config.yaml
n_layer: 9
d_model: 192
n_head: 6
d_mlp: 640
vocab_size: 5771
activation: "swiglu"
norm: "rmsnorm"
rope_base: 10000.0
lr_mult_up: 0.602
beta1: 0.95
lr_head: 0.00507
decay_fraction: 0.557
final_lr_fraction: 0.1
doc_mask: true
train_tokens: 111400000
MLP neurons of a small language model. Each row is named by its layer, matrix (gate and up: input weights; down: output weights) and neuron, and shows model dimensions 0-191. Each number is 500 + 50 x the weight over its row's rms, rounded and kept within 0 to 999. Numbers have three digits each. A neuron's up and down rows have the sign that makes its largest values positive.
Before each neuron's rows, "raises" lists the tokens whose logits its output raises most directly, leaving later layers aside.

raises: "il", "era", "que", "ul", "atre"
L6.gate63:502504473541500454597539489442465537499482507576497429525475527446484535475418539465497556549496552589454605477578460438570456501455522530530507505434527450448536508509533420490547598550490531486534534449488573477520574480473485576508447490529476509395428404481581445601427510429522421560445426606571536529555536505502524565529449438463500470492562497473397559412448400408468403479549515580448464441468414623480467567506510490497471486514517461466585521581485514503439507500512383491502444500487523500548547593566483460425503454449452510513534557435565538431499448496543467474
L6.up63:554532425484485527430458479402444514546523497478443469556429479462468464469447574449501552427477490511452523562529475510580509526474512562476452497402523514468480442434517442504520521511549421525466553438408514501507461479450462503525462493467560489503548467509489421536422385546510513569503493502429391467352582532434429510517504434438463577467607399486491519526489452404519471510561584476528550500412446484542461485473516507587437608397540499480462523522523544515584531494550484485446408455463441488492503568532536524485412357528552433433487526397500464498471408519470445526
L6.down63:492505410458519593486458494508533475366549525521501507440491559488542425470498568503452427481608443373477521426578480590470550475553510581502451539515507465545438506492461420616527413487539478543549463547462563475470450523478538485569533533413562565474542444520576470563536591537396517545470438526414488595483498527482446444599497503539483553539503498402467434522614435447490466569482532564501469511430460469559460579458457561420464424442464553581516529467515531508565540524484475509539549528574455485451552508498512585478541478537549544492494519452532450495465532595444439521

raises: "hile", "ith", "my", "|---|", "ife"
L6.gate95:530425562464460433402524528557535522512569601510516418544487525556538438545467461592491484584562488475515472420535484428491472502550422517578502474437507500543581419518409466445545438535491512514504446445603443516550525451451507487471549478402504481468604455451529503528452512483541501494455558519484522505464495486493504412385526462529361511417445500447525496469576480451527498508534558450472487425575459557507555517359420466467493389502525484537486452517541493434568540528440517551483544508482428442426468490495480431379442406504543514545543567463454503534551567485457592440
L6.up95:466464513460537446421466493426488529465385454580565533523496521462486499490500549531462428575468485526487534512666485423490449566460488486449471557388457541564456401565512496484433448506443410525429500479533502440544460461412447403548618523546499516438420545470556537537457461553571569518563497535480512508464465478601529540417542519510515556468479460531560467517535491466469570436479412490538466442405465558453504520495567395447428386530455509546585518476447521518470550479456407448515474603432423530524516441507512521510529512414513554496487498516494497487569497576482432463
L6.down95:550546459578681482595542549479496430512546442506500513496497580482561543463475509562536493466465564534524478478533575559490496468553537449435528458561534496478502569485540485541452568565514472509495551469508703509492473500509532479446552514535522585471531487506449496546525483456432507499539510483539479508522570491489399349524442454540566443522443546566522572538366566505597501559515468571551529551498421517582473486558495516518595620499517538520488412546484492513491567427572540462488494583488478484550548550556477543495508492413511534497397497526521478514463424532562530564

raises: "ries", "ies,", "ies:", "ices", "s,"
L6.gate179:512546519486424481489472504401474474409570496517509580549445524530443616481535503475468431593400425532473468512533525563498490373527464507488567438536500404492565519552483491557568405486457532483554506495473475535522476536557522569565498444517368431436574458529521504488501504453441530507534465531512531545468437426483466546456490497571522548525535544455528492518534563546471536494560431523425448516538472500523504463520564490549506543415402568488420456628398358550543446545474464466461579539479427486457478612470548555492500489549570421564507461528533424577450503492442468468
L6.up179:506567518427480503458481492402542398507521571531476565526459424563493425487521527505556540442514374563489438531499533534521463476483476450437497512496469561477569569527600534598592511550514517548544564531479499442531556411503459494539537437487578541408468507511495413482440517571566549480459495541580465495409499469482526510423516642495574443506502334486452615581463508492482471512450436540456460498407511573487532507433405595477555515506502579481545476506450532447479595461501461484533525480500511433602503490489502552582501584517521507411556519480535511503481483501542513424
L6.down179:482509475511526485583513538467520494518456448543555566463439539518518400443440497574497522449458456505465490528439524526417489467491484517669470430598535464440484456499500410502498467453504543456464494521428565513482515442436448569430524563578433495491508441463570519633576485581481421462479560521513462505572427491558421578442453520525483530424472575470440507528609519491520431335471483461541500494558552497498541514567561442476516511535469498500431488521443562509490452581504479429397519541524381419547515519566548552511517522482430556580543481454459446470556573473500537475

raises: "y.", "y,", "ilt", "ently", "ly"
L3.gate235:497552476539467549487523503425452554434454502443423539446458534506529500457531484521477451519486483496533536553441481591531499460462529630558431455555515583453469515445558521467536507526516487508534482527466500518556503539518545404530449544494516534502513425481453414668445469587462434479483525495552548474549518532497506536551574415464497419430581530484538480546434556550542556473543522538481486504478537625530516472434488499451441477527368553522494434502493508556535395603394542465541555501484431494487444557399523469556476500442527452414449474578566429523362570465520464585
L3.up235:524592489499489630534541506470470485524459486495465464414467474500474524466566461522459499485420454471536517485457473486503515445419492512579462550501527566457462544532545488515541549501468433504584579433467426499562535525500531424552423515401527450519564470557534501602459416518509522479515464428496529468541558493465526550440474530494496453396540580498526543458470561511543510490479462545531470553495509536445529467470412448472465556475378448511423347485409527535534448612447574367599515509458485429516475595498431482529625473429462481435505498612544463523457544470478421551
L3.down235:530375499532582436503541498493508574543495553421544580502430535514500588535491451531540454488523530495590468473550555542442457553528510597498453439464537583497550510425460514457444425432538557402492532541588513538491381497540456454453523501473497570539479562511516533486562474451560445423425579483535464483508427502518507546570568414450511499436602470467508548507427573478556528525515565486450573575465555458565443442415474523464411420501573443371549531595546504467569443566524533486539450530494515484454567494595470474543529527513571540487542489489430550480449483489548534445

raises: "'s", "s", "e", "less", "right"
L3.gate350:474468501447488485427547481566511413536432473524572477550478442483504486639538490440518484531421434525482530465486486481510588520542529488523534493472482433502523456560456444525560494515496544521395482486477507439542567518602557423539460463605604496551600441545558496516470580597488517573532497522510451494477498513492529462630495615433476396472556575591510481438528544506509554622525508440612532447496534525484524540442535522578526529562551570487431485434444472501428543488518556582491516494468515557607557516552492514471498457530420490464513557470592460513401516485588437499
L3.up350:482436575457543464548589454515494385600486412518551484487556453501451439534520534547505532536432464507481470426497516476562552511487535462509484455533452609521548460528407415432554534538495489549485486500518522519604515532646562491607551457499561486505607520537538449544505501486613445593514462487551454431385466538505576453581467486500513539427546481535545518474507486522511543634543481491576470553530552403516527557467441471579513513520503467461498516487496485509473570496560487565495517504420525495559518563523552557504460437431474565515508669505546563494453513450551532421
L3.down350:483479544452517518477533585524469526619521480446561459496492549525487465568531466472515505540485506554525462516628496539458566507524500522550537466498526515460485473565425485545480552530556528493434520470475520494542526519436547563535501469504556358597466470572507600599637481539437506523508434528523448507404515562442578526538522536451474446502543517484576539457458543477539382591485477510504465512408582519442446471517449457545508537394462554476367541570490386497533451543526534503462524597504481450510601563481505459469505465431528486453492561515555498411543396488403417516

raises: "ru", "ound", "te", "rang", "mit"
L6.gate314:479505476531450520577491558514537503448464410580562482503443520418391482530450510466571510481559528562453450569546435542462428515483446474527510497603522472465525491408508478605531482555477462471517440558530499519520546494492525519527466448488476535336545475498446557487436528510587478572374396587475486442452491461480471499547533515297482556510498451561468556480469528473506503533507487553469549567371407533453519468509568509498457485503528503449510453529545487490475454461443628541512613441525433578527570547452511558529579457519493549560489556495519549434482513480529500512
L6.up314:505394513492413503454503484511560519573446584511467429478436468500418516433452499553407532570472505392550523494472543500562496458550522605434474522556497565519540481536653499522508458483502451477486473444457517515586503503512494423523572528484539498556438494415498425495462467541413498478485489576436499551548483502494510546491508514478401508538541449463494518564511546544523582481521418534515384527504500495412467438497474470515396550545490476402575565556516465526533532496547392509522512552451547624491491485547501462490429476521507415433449486406488415584386614540512423460
L6.down314:479441527510443573488461507471499540618530570575545502578449501412539517483463510512570521562527499465515420525580546533477465518438534594553431496462548494588488501521481496507508491509520457410477450502496435452609521497406419563477519530460580462597483474467516476542516544555504520357513465578495546521541557514495298553486459616520486509524517509494492430550535463507469502488386460574643382451512445437574556554428491535537462584524567545454526470518545469534489467479539494468480496472456554490500475523547441556509541508488473455498518433479509479520482516524393526595

raises: "N", "A", "J", "K", "On"
L6.gate537:501565458471418505648534442547480509536533493522478513415500481492525514489425418464586517428515495490584505532483538529528481438406490526559522511563548390527490513429501487466547570607478575420529539457508496495532537538500473496477613545547487455508470454624544550423523578503472482490433401547517532496537509476505418390493477440498523516520542571407506560559453493392503417496498552511473502498473652550468539518548479474477459500510517474515511445515591514452507475432407501524583582504571448459484441440463456506461445564392543467598485445432464494580515543457564488470
L6.up537:551489469418531433554507433410498556486460464580423413418426472508552553532429434438548576547490453513594478611442483517556587513540538501504479423525512453493485494429604449567514581544557584485519559480516458444524521501573413492478565514572508460452442460565494536470571490565484501508456451551474488472495551505436550449517538501521527554558443476467486516498483550490517505468450526651447563395498536539489505562525458462559524538450470463409449450579402529435536432432448531450573579488567521570469518410598435504460450492516445460501509453547567464476441470451516496483
L6.down537:643424436480575420607527539544530511542473452548580496517503541434522562477419436518566539494556545476556489493453508497450499496473419467472469445500476419610473497520552567562551339510500449484392555541479493464492487507484455656521566480519473455552457487548501507485514589474531523419483528555497646440569534489522455438503421511448481527539443534568495568499510475538518508515543521550531467523504470476443499532488475511477512546490494502521490472472454530515523522351584567586492528544511499514486509431431520573504482504462565487575423496510445463566611548553550607524

raises: ",", ".", "s", "l", ".,"
L3.gate27:560438531466496561503425546456485506517469376509519588558447477487562506514551491487496520566603539475518508543390451448564443551533585486503580503506445460486490545518523509545432464500568519466576565427474534494561496560565542438495525665523544461482462524461567536481462467447482509503502546537439443543590544566483443467563546612525460444551448549547460501512484452516474549478476529531435478535377431463506455522531622389471451482480474492419558459537490520460474437428505437482431516401519476517440540391403452561460497467396422552471546510432468539462468502521496467522
L3.up27:469567447485644559496549529486469486493421463537473507544531440622543455458401557499401560495557478509513382402422536541432478565623576416545521514495529509532443487520552574447507589475575485530555437435568529437510431483448475480506429502490579567466514507543478506528464473525505541465412529566540521473559529559550507516473583516553486463501489475519422445470427465423462440564470501465505536515360458514540501501399523537414500571503449523479492485538483517429468461397555484568428486521492453457448529436505549547512455597485481526517561479522495492413483478494504600536
L3.down27:516416496445532439547427495528462498446581469417537463578501551457484492467544510540501511517485628443476470451509536552573459498432525358527556485460474520393544483554486467489567391510523505556522541620477537487516479535422523537490631552515546535515463542527493459540592551447557511556486600485480493483527504480421474552472406463455532429407508564421502628647481518542499516504422484395478496462496490513511463537554541438566494469446506527430483514466490546482515554498566422467481516551510540569484427597500442476481555504542426498445478422515521507414453512507450436437